config.yaml
vocab_size: 16518
qk_norm: false
bias: "none"
init_std_o: 0.0
init_std_down: 0.0
init_mimetic: 0.5
learning_rate: 0.000947
decay_shape: "pow"
max_seq_len: 256
MLP neurons of a small language model. Each row is named by its layer, matrix (gate and up: input weights; down: output weights) and neuron, and shows model dimensions 48-303. Each number is 128 + 32 x the weight over its row's rms, rounded and kept within 0 to 255. Numbers have three digits each. A neuron's up and down rows have the sign that makes its largest values positive.
After each neuron's rows, "fires on" lists the tokens most often at its 100 highest values on Wikipedia text that the model never trained on; "fires before" lists the tokens most often just after its 100 highest values on Wikipedia text that the model never trained on.

L9.gate405:095106089126146170177183165079163113126121145099077139068090159144147130126162189106104122104138089078123100181098157125100133099199152140085134147101173090088097116073176089157144129079158156067137178140163178138142170089136107128106067157124149114125093097168096145123090111128115153131191157095121137130145146166074146128154126111126094173115114069081153115134091140090129094155123168117124170104080129123058062084065089204158106098109126113176124144120144128169107107147147099132130164102104200156111110192090166141120095107145164116140166120145129095177097168095143084118136131113145157164120108117197107082130115103118092167141108148099070102095127104131171163126143101090185126110169124139110191129150143117088209181125143166194134105087133132121133093156103121
L9.up405:086095160114127148196171118082122120159092075152097157084116121144146150112150192137126109098140101071123089117134080149121145116152181142089153136175091181134149146146148074144133052156132124154129129123119119165072127131118088127138034174117089104116130177095130160148163110146072202090131157112112121150092171125144171128105172156100160175100132132114115127123064145124138107152129143097123188102128103168078118106153095225168111135129103067078150125107131070210104128032111126140153126134128142154084062135189101140136167136171172096106161110080108093123086164097045058138185133110123124135128103165144133148103114119122097151177093103166102154150134078125185124109151110138163152087173172062154102124132119137091156150106166108182131128103128122122081123139094167
L9.down405:097126124140146143128147138143168129097081089184146124116126092136117142133147155131149115140089154028150125119177107177146115158127081149141162114156103130139144132091148133121129110092157087122132103135113102170138100129098073072092092125117125102183137137108106149154114162169157091076129120119164080114035084060053128124101114143000131138130160106154118135110084174108124123100142102159153165139149149113120184120150052138073136170110098141062121123124223130121121136114142185143159133158079071202072092137182120186170200135171129118157142106092145115101141102136110096082164129174133106112130125156120099145104132111112099168115095127143155145085121124158223120090153110107141139140141151108131101131155117112120091131148162157154099140110151138125140099108097140
fires on: " |"
fires before: "\n", " "

L6.gate18:116077140131110130110255155142110156077144091161147126129149145108109090177141131103168142145171176135084102155145063144126189101188106148141125133094129165135118086129162110152145112095126048080126172122107187118156140213139141143096106058145139109121183133161148139182079152157176090143188114123142070134159130152075139078159164127107131137128101153131114182160175102162091136129159114176064135117110139050091114091092095127167096184168130121122129163172130122091129173135124110132166096137126169095139162180171130096139117147168075119129086118137072129134090141085163171093116083103144182183155197141135057135151141130099188135119093128149124128119130114113118140153160133098183099135175123143126156100116139096141153143110135082141160110135156137163151111144160146
L6.up18:117137138107122152084148099131129123117164097117153117105095187136127114200166135169087092112136157154119105123129084148073140175146130108193120108070074186156085106132124097147180130114176097107156178110118119092196155202173132134159187053167125095159171140153132172145112154110146107157127132088145056164179151135146155073132196086108177118155094192061086162165146137133131147119131165128145109128164095109146165087131100130158130193147173111111118186129141135138116129116149173129103107177134124130133130178156161103100139197125094161186145119134035158119144117149121138105132139131116172117129180125088069128167139140156137121132083125126117118153095116104148169184161059066130164173164122147077165088154128090141159108158118088088100122064154089135105102158137099
L6.down18:155141145118164126111075118141136092138103086078129097072102148115196196149129127131146100151148101146129135112134122153133114131125129109097148074112114120112083149140152109092087131098150137136150153091147085148109162138129113148109196138138125107161100149152141176128149119132120059159101184145140110152160113138154112070160140076122117092140080185116113121138161131147153132117143196116133126147119106136172150081114042171090104181110153145111149089102198114113117085143179192182118143155100067135136114106127101126132160200097054155112163095101075133168139159197155109143129221112136070142103121144173148153116146165143077133133209125019140158175077195161150172144130109091158170184085115165156117125164112143093143096107149163103098124141087146158122086129136139
fires on: "\n", " ="
fires before: "-", "|", "\n", " |"

L3.gate318:153169122111109068153083110097144164101146065225124167164124131210095104145062114077133119127114131157121151110104122119128129123101189159110181137137186173099148086134167118138102100136122144131121135135092170122108191107158129160131079130153161090077110127119172144149118102120131162151167132101188171074118139138092135091160115166222161137142144117140210091100068157091138130115141117163146146103133124129095089109148164156104136154119092138102104094183083110151069076117108171088134140170207154133106084087154126153128150082104097101125091120129147159121119152119180097158132104085126086075136127111195126111123119103055078154049083127135127131064097081132156129115154141170161150125150168115196146137074121090126183144118168169174119108178181099136144175109187083
L3.up318:155128098102112099136155051091155154147104100085155209097165136164163114140088094144142131130105061125157048140177131145175124053141147119153125106121103153130107150110060125129163109129164117105112123046139094111145099123171148121130090142116128063115053152094159167136133085092093153165127113134149141118078134131139167070146125145155094154149166102090115073080137077106162144080119098116176101098110150140164107077158118148111135088160145163144118149075122083152104043114170197093147148071221148095142144062064105129125124086087135150066100128078122088139146139159143151136142141144161101071100078113139144107104133149149097124136106098095109165119097095082115123178146116162130147118104132130186130129122151154133130099068159180141083083148122138138110162148143150
L3.down318:141093134144174136132119093188159132119120127112143167109190141130171157142109156120137138174139118103165096145080148156129118077126148132164112091159130177136136072155101107149162159155097102157078087073137112131180116108190130066153085150099135078150103165101122125148139122075090131111143110092155126161137094101078114075186152142069111123112165114138115080093161097135179139108192151144147159154113154154139096108135061151096150066158159179152162127125130103156138106099181183136159145129185142095132161070098107182075113133089151114097111124130123100156122159147120097202151180131178150113114083139112115164095166176097145121118057079110103143078122149080181133190114123155131090101089161101142126138147111153145178077051186179110141096084121165174142143130141150
fires on: "==", " ==", "===", "==History==", "s=="
fires before: "\n"

L18.gate556:118087077110177100142119120085169120105116112115146119123126177099096078107170163135093071077180116120091162065146108175101124133174152110205151136121126071079138052147167112098146166134075144113121127118153164115062141146096171179131104132115072112114164143049127145094103134129142181090132162108102154116216141127099140159164174160166122173086116046108093123170091100101121160100168147137082150068166105098181112148120139107169153119119077129118092125128070162124109110069114137083073188132119139136097150134168088094111134110169093131088132143110053097117104165118157179188145146162087151110089130177105138104043134170174138142125149167121134125188104091135130090140161116101102143141111101134083109154124125165152157142141097083128107088159127133176136122136133151
L18.up556:115116138137156098121168054148181097142087139097090106110082113086063169099111101088110100064109052159142146186138080124138066155146140118108107154141129072103141171159089113155147180094139158187076178101141115161135156078118151142105113110137064161132101158110136138105119121115186097103121193159117165171143110116142098158183153148178132087150100134149122117104136065131144136106098116092125152097128105150092101130124124090124135063056135111099132133067097127103182114097099104151084088115085158063107138072100163107130121133128063156169133131139096179126120083137132152094112137079101092085155124176134139071107138157143149229099111162158097108187128149089184159134121054170135156097114160124170126154075091115117096119063155162142137138155123147124065054156165132
L18.down556:145118096156102172119187198122106144187179109097121125083147122107184135128131109167082131118184088165118131132154086145044074119134163115178102123108154133124109144179091098096083109120144110122132090147119137100099152187092118140131130134114130133165171095136116050136144080132124183126118087126158050134145141134167099114070125092139100170119116091068167114064100183133079082112125134155108129095093113093169112145158137122142140061118178127139134096155077150146227119092106148169099153096140154175126124121161151131185118141161156170135084153177182115130137177127138148107155062150144119086107122127095141150167145095165045102135169128098123145101081119106120130160144121097104086176127145074093148142163147123146119105109181098136124172130171078137185145111097175
fires on: " |", "|"
fires before: " 3", " 4", " 7", " Total", " 2", " 8"

L5.gate62:160097132047159100126076061063138158163134151133108153106140149183125096118165145106146134153120102164113210142129180153132107137071148121062081140106177130102091101116120093136107126142116124096063171123127104114141182101112106145181155122153122085097131090143181128251114125177084127132146127163154165109158153189170129200151070168192145134116130104087141082141132143118135125143122128115124151123106113113134098108215130180063085111136130112135138117097084125141101113109120149157139135171104124080147081121108040156158143109161077092172160134161154091179075104130131132122103116149136089101093151155117163090119146129114125188092124123127151113155139092112143149123144130114166177148145158114166188129147107125125169163097105103190098121177143115106189131139169100
L5.up62:178139079074153093157195076057094136085116119127118150096129129164152199040158209100111131135150114116173166171126135200090086120087159107112101120125167085136166082085101075105132092129127145206075159085096096167124153107104132127164112200137103083129115205096151150213151156156076141108127141153121145117129095127141139152168123130122163121124109084140208125113139109093146107109104073129140133124158084135158137061183084114070093109111061080158174157122116113095140102098125144148173117135115149104091084075105122119136137126162107108101095128134136104134152159137108089086156125119158104105115141184177137122138178136116128106118089122176144159109115109125192170177146134185151135100142145152178144100119137078093148174090185125139200102172160099118095110104164098
L5.down62:115161075139184134173213134120121140089139117130157124119178107118155217124147180145155137144143125099191148131140113133130097094121123114121112149144127097090121120104093051109160063089139133218105115113146121160131113163144153160140114153101133094174089207083166132143172113119114151121126116134083137086098075150123134118158138111047144110130176086190157125140135113145101131149107069127142143157144136188142130111111097097112101111072105112157133130172255133110131151118125131110145082107139148164116147109097129139163102103089153099117109156139118124092138143124112127107131127124162118117127076145148139158102144145108181107157105118191109170123148153163152138180163108159155148102100160120143114127118190118140155136140138182109132151130130093105099088098133145
fires on: "==", " older."
fires before: "\n", " The"

L2.gate628:135103111089182104215126127129060133200139110089112201104113169147111147068121139130081092054053090116116143133108166148162109130155073121158095139079136097120190189124094070120140128107114146162125141071139091123114163132134100148209120156123180133153104137131105132132136148115049195145138099112089182134131157145160162181185134115149199133122138091126182116142095051093188112165141063119198136131138124103137164091150150087179138058100098086126163140078145181131151107162105101125161131126141111095104107081115157110151105165150132145144107171118180092099141158139106124096093171144139100127150133129114127109141160150152098124123096097188119158124152136093139116170177187135101122113156160168152148108109094127141119130230138102137107119094066058116127131129089194
L2.up628:111129169143142168101081099075220162151160182084156035147079152140163142108068190085123139109173082072166097085150077130134113112130146066107120142106132104086049122107179107145148123120186157103185133153085048159129105150060176151124104108140132148129149138168203110193101158174136120171093182132153086155121162144141127157141119123146136133115085155144121102139149134126164165111091084109094106118167123095121121111165143119140140137131129092187110159135101128107081143103112151168097169134128191121190145123172167151072154114142155112108118149085164147131154146032124086135120157148094136101104155125110108089135085144166131181149057105145134161175100119149092111160163128149120183075155110123172098133129108100140158178116107164164118121147178109157143105103104090
L2.down628:126148156141081120188157099116140052167136141149143211128158095122142163107173122103146114141096136104060150122164164157095156172110180151129121104035176140099107149139116085112127131123114108163057177070169195105155121105200156163184152133134127166134128185085126127169190140114091172114137087111124149154166138172177115167165103144038168103100150139134200144105121091121130141105109105171100210148080169090128126174132147151126121150142163144112180132145240075147183091132145123064134112141148145113147084130187111087148107118083180104128081163134094116111143120144130131122125123130154114140172076136142163144166094106137137066150115138110155137116085115167167118098153115154125128137114133130124057169120121105106182104196137107104165112160122106121081125139137122
fires on: " ==", "==", "\n"
fires before: "\n", "=="

L8.gate169:064128116130106177133202145122085163122127085146112157094072079107128116143119115145110163103114092110112169096153160118164091087076223158119144170076137106085113094104101106156106097130121118122096196112131148184099110117078143177095143127122153128058104093153151157140126154132100181114162150112177063137148168129162191193147111124138128140101087115136132118137169130046131120137113123097164085101135156103142163138198125173104123089111136080103141128168074112106135117127081128073156167092185189153197096110130152071124073117093141136107148136133195122150158109084123130114083155131156127096082078145140172049159118117155133048111151080150177060082186126083136137133163120105118110108124140129123151114116190198156176114140074109170117188122143104138114129170064096
L8.up169:111109189125145095132072113155102147146119116115119099149130093166133110131136175102108087172146146123103124148132152195105117190131166088126168139107136088114158133195084119077165083097163048174112157096097149107136127106095140148120147113158123143143188101141135101131027114147077144111108161171182102085058081133085159133099080142141127129171129139114129101143127128122099147153127143104132162147158187180153056076129110118080081142138137134114126141150141104107120074115117140111139175145154148106124096127200155142122067163124091149114147089117128106107118105134123150186137077083140169191133137156168134114146180135111057086158046148200179151119155144108128162133180092140172100082097133099154124056121068126149134198140076101150050149151156105106155155078068124
L8.down169:099073154138117127151108134127133145112145092099155121151128146132107168111152166107159075089137092119152088141138184173067078148109218114151125081127132103073162135149091091178108081155124088107096169112081106128132196147106137199181086150152091119114118115110191122127142126132162154140102110169114159090130165141096135164201137124095116126105101107142163112176149123076152115188121118061155110190112123128149130126180070140138119128155092090150151124099200129094133104111105159094141159157139106080133121148159104132150142166143093132124090097098125114126127114170101099088133143150123142167159103128097113155165185110106118175115128133145155103162112119144165146208147143022116096097124183140185137083135136130109165151188152123137094143096134079144134095086172158
fires on: " ==", "==", "===", " career==", "s=="
fires before: "\n"

L5.gate238:144114081117136077202106064116147167182132144149082148109168177136122097103167120116134120038100088151151182152111076128163114108144142068082149189102155136097079122117121141122079090130078124122084143122110171151130156093075136132118111107150153078114119133129207148143102130141143199132121130115160150142099091123104088136170136165176124161115148144126117111152119157139108093138109068145129103132159131118074141089141118146030141101158099085135153079124085161072112093154089113117150119155105128058159151158123112112146156159158101034123148147121138064184105178111122093104063097142091085102063131131140110100127147126115152155103147166158135156139136048115141098111144120130113147137143153101150172150169140112105185167071142132160106098175149077121115107053144088
L5.up238:132131100118144118144142066138177150118133135168167145115167128057157143050118089145122160143130125117179116127106167122098090117155160071131087160121135110109087119065116090078123164116136183183079089105100100058090129108118135125192123146101125147115102134094150153138157101130129153105114160126175198132143109116129148087122142148135153146163117091175172146144117108102117167157188100143137105144103135131136153128127110096098176105116165144102114138099105158180096062151087101108204131152104145084148163092093097094166085145151125117136133133100140112131106133151040164129107123101120116072109160143151090143105052145179165153097101109222173192176160100112166117175185117136137171087134097184171144137153127158151182091121132158122152144184185069118062151108154122
L5.down238:098166176114168092100179122132174110065109080120246149144127100096138174124124120162173147200147111082159073136145181101060103114158132143194107058157114108120109122130146079115126149108181166179127118100116102073127106178149150112189146163100135134187100161107120140122168119119118107095120109150133155112148118159146120125078116140038159141180111157179101139163151072129137166162154152134144165145089142181181131151140130085136125158113174182117136111107252138179149119109134140152194138141122156139136098096088138112125106137123169144139090156138100163139131135173108155158145125136126143137147142177147074164120111128153137118182114132130137176168156190112150161147155118119134146116120124184173135133115137150166112070174138145096196151131182133160121133126123161
fires on: "==", "===", " 2010"
fires before: "\n"

L8.gate324:124121104157181149122144101134105122161105161169062098107050140163119131140101185094175110139155114162114141172112139145101137155178086122057097135084154066100137158101173155131069110203088077107085187137134069165149111128138153124134129142136080128150107091167116144208145108084122118170079131136123157119126124181101136125186097175148089171140080153100139118116114113101143078110136130164094107107118136119102126121104113166057095155183092171132109124141101142095096133120104152174080158206120088105158117191117108165116164149107128148103114145149147069191088171148148086141150134156079103122137108091126136117148121091056119106135127180110148102154122151163123143147114147117113136149207115151179164142135146121074156116069098083197100085199125062141183131128101115
L8.up324:171114107089158119151120073094089127195096096138097150111095139163141177104157206144155112145134106117182108079141077194096148140143134145140111142065147106122148126091179140112136115179083122078100158127078094175130130140041100092168071124129106092139093140129090142169138092062136095127101122162110137139121138159112143169171088158116142171146090139072125092111116131143181058104167098106175130119140044126163161092107110142107143132135133142130072123113144167110105126110075188183117144134098100151104111117109090156097134141159123142135149119132088074172129177140055106111147138162095149116126102147065166148098146117119112137131108095144112093184117143152183150099133174149146048113150170103152194084178107129072177122126153100161122082138187098176106082145156127
L8.down324:162085147033190097103135095064107094123125088128145144113115145140170152159109094165178114145112168150104166085128031142093151126150166116171106118146128149148161070113113205132065190096080110049113099088098157177123103150120085089136105147140159043153161143124145143126118068121144086137137121143128122114173133096151114157073054101119142159145146090136132119130136167152147146112100125090169129147189089075164177083116139122139187142153131139140126124098190139155075116186120118160176178109112160166101108086111117124149101088151092153138124071133096158134106078121065128129138112154113141134154158141063114174111134137134109189126133091159112163127124096121149110094145161151161049107125174102119150121114053063167137120135142089091139090060161113132116092139172143
fires on: " |"
fires before: "\n", " ", " —"

L7.gate594:132146092097091136118158123125098131130106117126101081182072116168149131164139130118134139160177164155049092113135140120110145114166107156128110098117118122094123097068101124124104098099123133111147154124120163159168127112123128112112156129124062141160137139119126078138126095069154127123106145132139134082087095227055100084085117063137005151095146075175161141149103193194115093189114107184076159195069143126091075179124126176079117163136117219073113125173117112119143142180125120114033105116128138158157112178104096140147155097125161092153145130166069093171139067141093139146130125183130178147146081087185126140095154117067096098132126118110112108086134112164135082116098135135128113174120140118133089137176151072094162152123125108226094119153155089115154162113144118
L7.up594:172114123097089155102136175141162108180063172157129144170155152134156104143152154127132084094148107113178097081131170135127147074114145183130152082155112102128110180089133090083156120146124125196128111130155118132188150055119026079080070104164122141144146152107142089204109107129136164155073151124184181115114081118096160142099119142121117110155161102121111132121061166136073109113096101125157150133159088136097132179179103159091107137165119144077095096156148127132135080123198160170078150082145135171140122115113099135166111125121140136166192068120128136151169094175110083113180201159137156120123149119122152093055091156110082105178139148122054131142139131141170157186094092128131086109104151112156121104170105132083094181149184186173143114161156149149108095128130097
L7.down594:173118148133180090117115114135152135147091131192104152122175141189157158108168140126110095118120125097225167099094162152122133123120100178198152132174103169141140182134093056089077146139153108181145084154143105147115139132106042091081027142165117129103114141119137135163140083165109141123076169163123167119099133089138160132118166151099109137171151106089134084115105134089117108094104149122128088100130115174136097110139105099089075116120122118142113131117198162222120086118183166145102142108111085218095131079140155140130129153109104125160152049092190147115150130177145108181185162126108132083116130110084146114065158115160090111102160173142125138138185133130174143168102125134106135090122127120152139076118078156124089169162169192156149109150191155182114068157111092
fires on: " |"
fires before: "\n", " ", " 3:", " 2:"

L4.gate178:157168073073131146020145125073162138079111137123078138170153098155122135193118145112153124145191122133102134193128152125113127145158101132139068103105214123104132176082129139136107103091054140132150159086092153091134106121158126109179183111118074096092093144182119154163113075101089143052184137104136088080182095144109110070110130119103085184156127117188081123159122133098088147124065147223141124080149111113110160127109112101156145170160132140137082116165102113133096165139116162149081122120121151150100107168102091108203181089094161106162113114151116136150176077171125086108134112090104162059174143116125080132151074143075141141112156120100171176088145146161135106091113164119149116121138142146188122149168141029119142116097121102100110125123168110126118097123104104
L4.up178:169146105079110154050133142092164122105100109084139188139126095186112152121145115120139086150157158051089132108080133133111141151120096133170121138144088154157057145104175121086155145113109154154184069061079150108187097080134088053153129099131085109122108127107062171158117130112126124062137137120134104133184113112182140135082135125059175137190109148122057131166068086119141145095091070143152119097169095117122174160171130084139182168154117111129102128145130117154076175113153147166115146076100143191093120149170120158160182129118123165126134067134125132147168077164102090127186173090086132094168162123107149172081154161119083063148098144098122186137159174083189115115122146119129131134136112174135120152140145115102090070106161172086117124132127173150105102106082093
L4.down178:100080164175131109207119178148151084157121122108112146126099161141132068076116102107152144131149178095150160086113125142159134105109131096152174119186027126170051075156140116172121145212186109151127065108132131146122161074133107127050100104180151124176150136119084176114118146130142160109094106193105137155119147138160141196125124111137195087117120155046138153145134120107163103087172085044100130149143152134131184130164119140114118115108131128114143114101154125134111148185168081135192156137139066172147099083175199123081093150126096152120124107088115126097157168148078162146138185147120118173097150141128203116108151167147119073169075146149113083157148156122144135154132138180089136135121114134084156089151124177136115144130110193145150124148153183093129141081082141
fires on: " |", "urd", "ph", "ong"
fires before: " ", "\n", "ue", "ing", " ½", " P"

L4.gate512:107112122135156079183184144138082139189149152119154125138128113153128139081091163107112111104119098182150173091104141156147158072106084133141142147102100107170141085100168131121140132188152124115078140085150133114120184129151095133147127130116098100147110125171117159109150098129106179130136100064200126096124176190162141096137096128231151103135118142101136081111069104106123160189160118114106182123134126149133174103138129193117069087127166127136159130077095125119130130139130081146138104180115182066129085106145149148081135140129116152184112196138037109143132203158127118153109123115091067132115119153135185111141119198075108152110101101089202134129145128117151125148125106116182099073146149043176120098101123132130112174153085083177184066127174103160158178091224161
L4.up512:158154112062122087155069067061108159147163066058152128049082088098101140109099105158134135123136109170133176130089044135137144093188164138092149123229146147120144098134140084098074076105099108098098139130096097088128171121138097162168111102162147118157124147129183141179119165100095093142122177129139109152136095054134110152116067098163137181142112136143139126130087106085110112060122136093174082128143093107117122160168175138066102103157085084128122139110103133151111122136194153136112178107106135123126061147130121162108116109118111130115093149099135107159120110128159113055168129176126089072125079132131147122150102108112142185099131118138094142137130086077132146114160126099112156193123126126214119135181136123115120126057135147166116128156116095173162086145134062
L4.down512:139115105131154028180174139127174094106129138107163161101171129122112158120105154120163132167162151098173149087087107167130137140127127146148119095147111093091088104125154086156179148102165065155102152080117133147154130133148158139149139178118117097193099120097109161124139144135122118118096099171108148170088127177181180105186140133063120168150089104166113146111145107174074106192126126188100131107110107082139141128180133133094158143143168195119153170110255125138149157064205150128130137104116142094119144142133124138160123138125176124098147192118164081159142155162126154158164163106095104110112087108109083141116115179139048138191122124155179114167149206127167140113106116095124165106140155137145153126123133114088168185139125128165161063101204105099097113139195152
fires on: "==", "s===", ")"
fires before: "\n"

L4.gate569:120153099137126089103116113136113140137134109106130149151123073117114166089125104115105137123162139190128172196150147141076121090102197099063107114062170134065064071138074182090140127136097164135043120081133148149085163156101159152117183116137169158134121144099071116221143137143149148144144153151104118143169091170145179105168126129173068154078163111106156081142142209142135184131119116150098156144138190160146098148165156127095134143145172086147143129114117070083194105128128069126143144176125181044135122161095150137163122144140089114132150174067126099130121023137152135147111138138169130052147119184098166138146154168104152161083146180137134186147107174095131116150120123082117200119072112124108140144160123156137173149113101140122112171096113118104145100101115132
L4.up569:206059114122133102098117145155060194084140161177118134115150088137160108088132120136145157134152129151101129157117144113105107126114122058134173197068187081105083086113119156070118080097132138124095065089165122117138117175145144155078152115116150111150082174153182151147089126142086155047137192162167108151114117140102156144096078131124097152123130140067189105138136120139117159150154123148172175098136102127121088099094109138085140148184197065124147174124140126107186139188119089067172141185115134129152156116131092119146116100138051152090186160197165133128127150153188126174079126110146129103128130121149090091158151151161125159114128169159124106115158108112141126155211073106104118107116106160101161155161111093154136203138131169118130219131138113112100115105127134
L4.down569:140110150111096168149146093119145047088135079077179124075136126134171132147128162145103131171073107139092075096107087167106163100155094109127127125213104149132149149137166082102126115099042140098125210118124096113103110114127059143147151122169114060117147099118151099106168125098120117166161093107100195076152145048103152140148136111047143134127136130199120116166104097157129093120184127139129111168134114107105147175112117173062146123129134154113142109100180110122170152141095141150120121141100103146123111174118121158079101171139137106076140118183081126127112094178104075103159143152155129171097165108079142209091107135146095143169152121062171068091123113143099139111141145128150120101112122111142080120128142078147062178146139117084172140135051133153136132133119114
fires on: ".3)", "2", ".4)", "4", "9", ".8)"
fires before: " |", ")"

L6.gate504:094108070114139158129161164177113169118086105175103094162097179109075120145168074096104169141153144157136110141134114147141092102118184105140125100108171112099160137087142053102095092123099153107158195125110121147116134188108139110122094133122113211128080131146188138212111062122114162127092136102187143077106096149097118122136149106138148110160095114142176107162083110112143117127151116193156166143098161146134066056138149126100085081107169166132150168172101146065131105156092153148176107104140154105118149097143095135129118145139160096148090177095145084151194104130107170146111135112139209082132082147153149066147145130085096139165069057070100128130154099193107097122145119048126151122164123073168137085097173159115154108144147142201127105118133074075190145121092129
L6.up504:108142120117166113125128104149156104115090132181153167120120146200122140168098144147196078144121112146159112140156177126172145179183177122108152164085142097106146135129083140100123143182168101121113157118133202154127129101167142151157091098140202094062122114092149109074122088179052104119150111177122109070106115126098066150143108109124199157158103111115117122091118123092107091132094069149153090165102139128102131128132118139130111138205098115078131090169117082167170107080109177093133172145190142137167082107118132152133194105142070145103135104078173068127094091116125087049141130092099125118130126132151107090115157144103116168089177126147189155135178154071148175091125179161145079123165111142130153096144191122119138211094114089168108168137106142147150174120136114
L6.down504:096107103122191154185182144150110161160136143210137057172081173144095141096134158058137124094189136184185095084143144169161143071102198129080162151100185122099185146126148085122088092172128137098096171103116159186112152178127149118142085127152147137084083126077188130123102090133075103123100166084174101125089100164077116141123123096092211116142142134168163134149098066102158149111137112175156171170096145124127098115160138121110143105127170127147159174160118090103152097092111119107141142160129172150115100101109148126135151110141102122098128162107128065108142088125135101135177169094124217082136108125176085120172164139082098098109117127113135135088141145164113109092154183079142159113164124090130165095098175118097177128104113144180111099148171088111138126144140171
fires on: "===", "==", "====", "'", "==History==", "ies=="
fires before: "\n"

L4.gate253:131174161098119120084143137114124128120127162191070100110130132133113049106093192087167128092132107128089151129151167119117169108180116150073165172157206132055141161098139094158112114147141124126169192143149123170179130134108145109109100121150086092069122152188133181135114062161110140133155132108155143145150198092067129095178140133149051183119069122107108049167100109094119104093153156177153141084164142098068102113119112132121099196116109181128126107140101079129056150141115127150132159201128168121153113138148098115151166126142116042133116131097108119119150105148119098136150137075062098077134121123160116094146105152074109154085100157084120130085102072181129140071125178125204152133149174122169104129173132084133165119061162128168121085179160088084172125117137117
L4.up253:131113115096116172168134076145127113145122097158081144126134147101181057164079170138162119163132050064147122055148162139145135081113170121067140165137122119080117144080159141123138164156133154060137102111131122115141137129064096102170102108141094074153128151192134201204093148158097138177139155068098104065133123132108131130123135125113130101154094131082097106176063128124130109091192176161168125112126083131096086156105121170136150190105115146095094145115142061179062110100098167112154168136171138152134172077183076150166187165132092126150149085076143121119152118088115089089171126143135130068122113161128127123085095135094124176111123098093101151120131069166163118125116147105140114128102061128113143159091122125063119160145168168147167088121168113095108123124114121
L4.down253:124137130136153166163107141125129131115173064129133156132103123115143089106103134112162125120122110048180135016137145135158155093063192089125147160195153123117107118049120132190100105171121122090134102088125118180098065107087130113152098127140149086126145105147128237154079142139098098155123156104107109047157101131158105152084123159141174104111122140076166129177103152098112141101198124141162111144140075143130121112162138159131174136092131105114106130145049074152096107123096167076172135146202130156143167101159076138158167162138075141102164118077110106134125138067099098101129148171186159138147144194133150128105096076105110180106140096116132114122186099127140160094161178118107128134117104130085129115101143146133081168171106171164154069111152167106095122177104139
fires on: " |"
fires before: " ", "\n", " —"

L9.gate208:077154112187119153132124151130149179167160152086123059138111123103116130122107107133111131101144129065101103121174119159147088106123170145133112139108119128115109095108113158141067166125172142076140118174177149178191160123134140165081114146169172105116158101098136127107084147082104129181101179162109162166134095083102112202131127120114198163100093096097099143098115095170099151141036135125092164076141151176139096082085115147153054197069166144105137077124140124073150134132091126099122115192130145106120133125114161112113091159121115147128108115124150114104142141105111100122140110089102132134165103126188185119110171157122149198076096081141170137162172104168138081127139194083139129109063129162146123128094197129132162104147124129153122120128100118069097132158103113
L9.up208:165138128092107136147149080086139134156136184183108125121164097207129207087110115147141123079172144106111096148085102145116109115198111085178113158132145132103157133074184113119094172107061187092126124147155138128134128120081093141107130129098118077091083111102108148143094084096126143120108140135092134183159088097079134133138164221146133121137075144084125142166072073136106083142072131104135184150134097108077091127101143126118144105098137160189128135111117255092133127163087110158085159090095165072078136118138120114098135174137114131120081204090152153173116127179130075131131130135128142097127088139141143099138179093108160169074153074166189167182132091188174128138191164097142080175153148147143127111113132165118110126092108120175081148188118152115146139157147134
L9.down208:052165142086173118125144182104133120096144109190132155139066135153104135155110152100130182165086083201182161090118114140113131175169120116083104157119140115162113131133062159115125108156133130103093132196095140101166109122092135147133157122124071111246157125173155081124162142091109053149107126122156080131138134140136115148141147133162156125127141153110192111112111136149126136111170121144155089088077207072142155143086126084116129108116091124167120149111156143134165119138097151128071106109164108129147162111124100153169187073097121112075119103080141116146132065095146143083087180154132129155083109126046136085144133176129132076218193135100122098112149154089110137115104141188160118163071129151110165164150139141131149116104127142098108104125138136106087113144142092
fires on: " of", " |"
fires before: " the", " 3", " 7", " 0", " his", " its"